{
  "vocab_size": 8192,
  "tie_embeddings": false,
  "optimizer": "adamw",
  "beta2": 0.99,
  "schedule": "wsd",
  "decay_shape": "pow",
  "batch_tokens": [16384, 32768, 49152]
}
MLP neurons of a small language model. Each row is named by its layer, matrix (down: output weights) and neuron, and shows model dimensions 64-159. Each number is 128 + 24 x the weight over its row's rms, rounded and kept within 0 to 255. Numbers have three digits each.
After each neuron's rows, "fires before" lists the tokens most often just after its 100 highest values on Wikipedia text that the model never trained on.

L9.down180:093099128125112143136083122096155135113167108179150163164114126135144127100138142143158167100142124165183143125135111130113114112115106135108146182137149102091074120150126112142141131129117133138173189150138124144130134113159107135121142182106120098099123130115152113133122119125130139127
fires before: " |", ";"

L11.down259:127144115091139122084151112170134175108091150136112113161146110146112159101114130120105137193116136171146093099114132134144130171100148152163118173107101152118104120120127105127173108102181117144167103101077154155115171178176126112109109142107154117138143122128118150109174085132155110120
fires before: " |", "–", " PD", "\n", " election", ","

L9.down600:159147148105094125159165134169139114130130166119099118112167134169083172158125159153131115168084134155127118142123139126132189157147154123136111134123145141138101137122092166107120127153136122140134130090127112104121151117111109109087115144128131150107148124162111114098113107130128175143
fires before: "|", " |", " medal"

L11.down1312:120103116131126116153157127100164133120132134112125134140139153137119120159152128105095128142153138124119114093135119105141117109128154152137149151118118122105078093134123115113126102061154113175130154129128119117125073108150155130141156118162078111124098104111129149116079143164161135148
fires before: " |", "–", ",", ".", "ote"

L9.down1499:105115105101143125130161120139147185127088116162111153114174138124107115149085114133147139114137128129109127116092098145143125107160124119163127093164179179127099129137095155132137187121119141131109101124134137125127151146105100127178094134165111112148131107129116112082123132084096139150
fires before: " |", "|", ";"

L9.down1241:142120119111134112177156133135172184117108161145143082144080128116109127119083104100138158133117146127113113150107115107118140141145159128158158100130110135095135132124065149073124124131171087119114138106116127142121141135158131105118147150168116167147137108122124122140109099128108141129
fires before: "|", " |", ")", " anim"

L12.down500:161144082101063134099157151125134130129093126124146085135175153135145152135164123102149115130127183120129146121129126091103116117111129096114179144125119090154097076105117158118150114111178097124150161111163083105110107160134092110149124118153185141134129149137130098135097111139136145136
fires before: "|"

L11.down58:129131124131129105125139142119106122120134157196117111138112120116134124119109130164136150149153104081090152120144109157123114116115162145152121144098136112127071113169111150134077111118135116079105138110108097134102100139150127065131118124142128120092135129096122118097135139118128107108
fires before: " |", "–", "ll", "\""

L12.down556:114135092113097142073146153118136114110112138152116103152115108116126102137130114091126104164134159127112146097119151101120147071117129114163143132150137064132044109105096161130145122168103125118149140135141118104109132185121104032131141108126185139137132154102127150109126120114135118136
fires before: "|"

L11.down1214:132129113139095172104148137109145126113129135105130122149053135121140090168134117097124113157160148087105124111151122123126127122122185143135133135114122112096059139144117104118090093083178097148146136128116115147138118131169114094125127108134143105113107116089141108120143152150173119136
fires before: " |", "–", "\n", " election"

L12.down415:137124090144128105132068115112156111132119181194097101133112109105171119139164119127120100151118110105129136139153082106132128086192162139119144133128142147174164152141156120139121139100089123091127140134105126101120119125125154141125133092150146109139136127136109092097094138103134129124
fires before: "|"

L9.down204:119132130130134137133101129111133122112122107162073181163135107096114159100099088125153144134160149133163149141080137077120156121095101112103134136118120101117091140124151102087144125118154117116125191088144132142134096110118103128076114156134134112139166150148134102100101085145109120120
fires before: " |", ";", " Team", "."

L9.down1398:104093110121148134163098093131094092132158148115103154113127121158095123101114097148079162131147120140139138128105109147112105108134113143085137126156095089170109132166109106138149103129152204151112128128134172134151098119138124122179134149096131092109134110118116109110122129116084147113
fires before: " |", ";", ",", "\n", "."

L12.down629:115119119174146092155075102124151115146135170144090091137135114124137153155141127141116117143130094130110113131141102097120132150184163141123140153130147140139171150141162098139142095094064114110136114136094127140104116091152172157139123110144120126122150132141128102135123125092144105142
fires before: "|", "ad", "b"

L2.down1212:104110174088094149124119140160111136141132108114182089159122125159098142100145101138134113131073170180159081155131123165161167111172098141089123089139126156142104163133120124109124119096136115117105147141133113157121185135114168151105128137175119136153161122107138131133098128117109117109
fires before: " |", "{", "–", "\\"

L2.down60:135101144110139156109114102132127140162132148138141107124143119133098117127105117129146081163165162081156093113134062107175130157096099131130122163093106136131154084169187177133107121107125121120097155106154161152170137075122082106141118125118136110139126151151157148125107120159125130114
fires before: " |", " (", ")", "%", "."

L11.down417:170166123095126123082100140129132098150140127157162126155121118103144118088117132124131138183133129073128178118166121104123109162132132150095169126131104129099129122139183115141095085130191139097134049103116162141118081113121085099135131158140165137154157134156135141129123103153080114157
fires before: "\n", "\n\n", " Wall", "=", "ed", "e"

L2.down1114:114093174136103156068095132183139146147140154152187093131163153154141120124138125140124105121129162154124114127126081122138166116145103177098108106108142117175173153101153119138118137102139130114109147116148111192163155114099116157145103106131162093143138143146117117109110145161142103117
fires before: ";", " |", ".", "–", "er"

L11.down1300:119123128087143102101116171108127130154164115090170150165151127117151095159153099110092105120138153072115164086134143105123133110129161114134139172102112136119095081157098122113082112137178143108150116112114125134107077125113132109146168169128153108139159115128108155110115149181134101103
fires before: "\n", "\n\n", "–"

L9.down382:159087104172178151142161175165126125089139129127107107138096101163080147126121106095134154122153135162170119195115150151096132153149122123160129051130102124131130164128112115105143117118202131124096128093141178128106132141157135128148125101126169098149147104099122135136099101117111140101
fires before: " |", "."

L2.down261:133119093132087123113148117152175126145158132133136107122136149130115129133106092123169102134144134120117147113125168079153099166121101106096126136110100150142105114120127160137141098146101157063108130142129117120128080112120126172198087132132134116126165172168141170116136144187160154096
fires before: " |", ".", " (", "%"

L12.down514:084114126160090119073122155128162146151093113117135072155132125105132107129131135072115136153124166121092146096109127081110124126101101146146161126113134085091110104106116135156136100158132090112134131152145074144104104209127096142120112119144194111106118145141120140131109104163107106118
fires before: "|", "  "

L2.down1399:103161151107092129136112087170085145119143107163153121116140128164156094150163125139102115160131108135085121109143139138136144148187130113121124063115079158149113144085135108118103117103125098092111100115141161113156162148122121117155109128136166133139161135148110144107096129175143130107
fires before: ".", ";", " |", ",", "}", ")"

L12.down1165:136109137151123137174119084114180129121131174162117129133079133140161120126119146149124091122130110119100121123147126115142138134147122110126139125138127161178140153143121135123118145087062133131121140114121157106109150117115139113159161103107151132161141142119111104105116156068131126116
fires before: "|"

L12.down1414:103106109175096132078110145142155123123091135118150089160150137136125106149144119102133133164138139150110126109114140085120113115116115123140171136134127075107060122093122143136134089123182076124142145132143114141094141178125110116148120100155193133129123160134150128133122104134105127127
fires before: "|"

L2.down707:133133179091101152138138111152121157160128143168133103161143135141078119142129046143126142174131141138152110115125129148136162147141139088110166121106076158138079100142150145120078124117100130085098129099122125107187131113119109102117160111163110154120109128175143155118128133179106138075
fires before: " |", "%", ".", "{", "6"

L12.down119:141099098135132123116123098150149105139124205227102124121124128111183133162111130157142090136122088133119179125136119106111104112155143152139162149156143153139133127152130118093126100138107129122132109116118106115133078136126140074137127118176125141101164126111136072085139145122151128146
fires before: "|"

L2.down1283:168142203095135112106132104127160101135105150144158084153142143138102117132155123117099113095090131155144119131155094170129111121149104120126105140132107136133159146084188146154108128081161129097119111148152134155121149108086164143152106121110115165133137143178127118123170119158125125149
fires before: ";", ",", " of", "0", "."

L12.down317:138149103122071123102106118129175135137100126160119070134135128100154157131174108085096099142127129102091129108146103119114137119153165114150165137140131128161123116130133133148152105112047107101176146155109110090097122120112120135112111112128185128134120137116122099102119139123115123136
fires before: "|"

L11.down1355:139134107154127108120089094172107121090097190162095124125078099110100128083120138180093128146126092149116108117159081120101121103151150107151096137125089109141140112125179148139139158125186154103122137106115137101137108108124124092127106136161181144097127116160117135118152091117126131138
fires before: " |", ",", ".", ";", "–", " to"

L9.down985:156153156136169165133124185123130126104155073074100087107102107139104107129106097128152142107158132143096114132077138169157133142097115141172083145131102113126097137135118117077170132139140126137149143122094149158115119105128119151116167138120119117144124138091127133082131088130115094121
fires before: " |", "–", ";", ",", "."

L11.down282:132152152092119112068105106112098116156135163133124134159133111082125127121154140120102124146156158136166118153121100134135108129114177122121105138087149108144088098144129131090145091134205129118131123113129120134116130113150109108114159159122124166171112135087155126112173141127149130129
fires before: ",", ".", " |", " election", "–"

L12.down1019:141149111110073107119106102153120125153067162178131056132157090096129173124138128099110121176139134118121148093143092121108140125164137094148171122124146120121137122100134108144129115141127111106169111126092103126125147169118120131107107106153148132098106139138106088093136105107134097146
fires before: "|"

L9.down271:152115105120128168155161083149101140143105151171153185159094111144120140108106129115151162151111137120157109149144128156145087146148136146142146107178104138128136152136094118128118174095152144100088130123139171120116176136125096116131137113122124108095131118103123093117099103134120126109
fires before: " |", ";", "\n", ")"

L9.down1156:121105117123150159119148141119134103117122158119074127122113132131118143123109139123110141126119137174132114120113138130131141150121125115092124136158106090116113144129090122048151152134163139129130139086145110137091119164114143106126125113121127110165122130092121112131098115126126112129
fires before: " |", ",", "."

L12.down129:139118077151103124156117121134174124141111165171132082147125146156141142119171114159120124134138137139115115127144110117131130148157130102121140135119115140170142136116161138144153118085029132121127172116112127095122165083131147094178144100149163120126141129118138094123111145096114133114
fires before: "|", " of"

L12.down371:113137128113092128097102155106159130127134117134079071146086093089126089147149074074101089156146117103102142126120104103133167053138157146137141133146131091134137113134103120129116137128110103083144134130141106102096117164112106153084143132109164088123140120093117107093131112138128116118
fires before: "|"

L12.down251:111106114145059136089067125173140120143100168150145088116148083119162130139126099110113124149132121141124134104120122127109146104128115128169161115165130092075090116115121126153137086127171122074143104131107131129126158164120104163108108093137161122139136137091117110092105115156105097123
fires before: "|"

L12.down43:105132188157197126101100165112098137143171094065092095109122123100095108147129111128146150116127118109088106132108127102124137123150123175106084114113137157114148163135116110143108127127166084112116117152134140141116128109119168174098112149112121101112135125159120152151136115126127127110
fires before: "-"

L12.down1229:156138136097108115070115147108111119142171142098094095130168135087133172143161104095147109117130151092092122156126137088109154095147180155109127133136128129158117123125138140150138124092070105087149129140115101081106108121110129126108125125112150120183127153113134082111079127128150128118
fires before: "|"

L12.down698:124126139152126139075092129130128127131154131086147070109165145111140118152159096137133130129120121124086117141138136104118135111161129128127136117121131134143096135118113125102130100097217076122175133124125129117104135106132162211123108116118164132150134150115127137121150132111119128100
fires before: "|"

L12.down892:139112110143126105080133141144146157176122137136132070173178141122124169133145124095150137134141159117102119133117112088099125115133150135139143127118135137131107143133137142137134117129127064112135145146169083129097119152111117128126122085157155154097134129119148105119107097186111151122
fires before: "|", "  "

L11.down1271:106163129093135117135140101102156110140139160156139099171159095172147094160128114143090117125099133142105183118138138141122089149101139137128154138136106109110087103172116078114123112119166112090146114104105136137140120147148109133121129188092155116166165123111138152081119132173094114151
fires before: "\n", "\n\n", " |", ",", "ni"

L11.down912:102140069127120120143150155121186114110148114073179146136171134120161101188140147076096110121091175142116113092099133123105113112145151144129093099144096132118093128129107135130107112151070144101145122123119140144128092143125136090113143117100121151151151152122134168102140128151106131164
fires before: " |", "–", "|", ".", "ni"

L12.down292:126091110143123103178112087135169116143124191165120169124127121138163140126126124163142108124113101154100120139146139149119145141157112117154135119133133144141168157146149116113134129095031142138130130093108148118130149080122160120156140097105118127143143128091127106098145149093129119114
fires before: "|", "b"

L12.down110:146144132114071122109109124143126130148134121112112018109151103137142157134151087117124128130146117116101112135143114091098146117170153111131149134128127127156134139112107127111126120079154086079144141124118126096104150105124132195099117095131161148143156138096113081109100117106133122112
fires before: "|"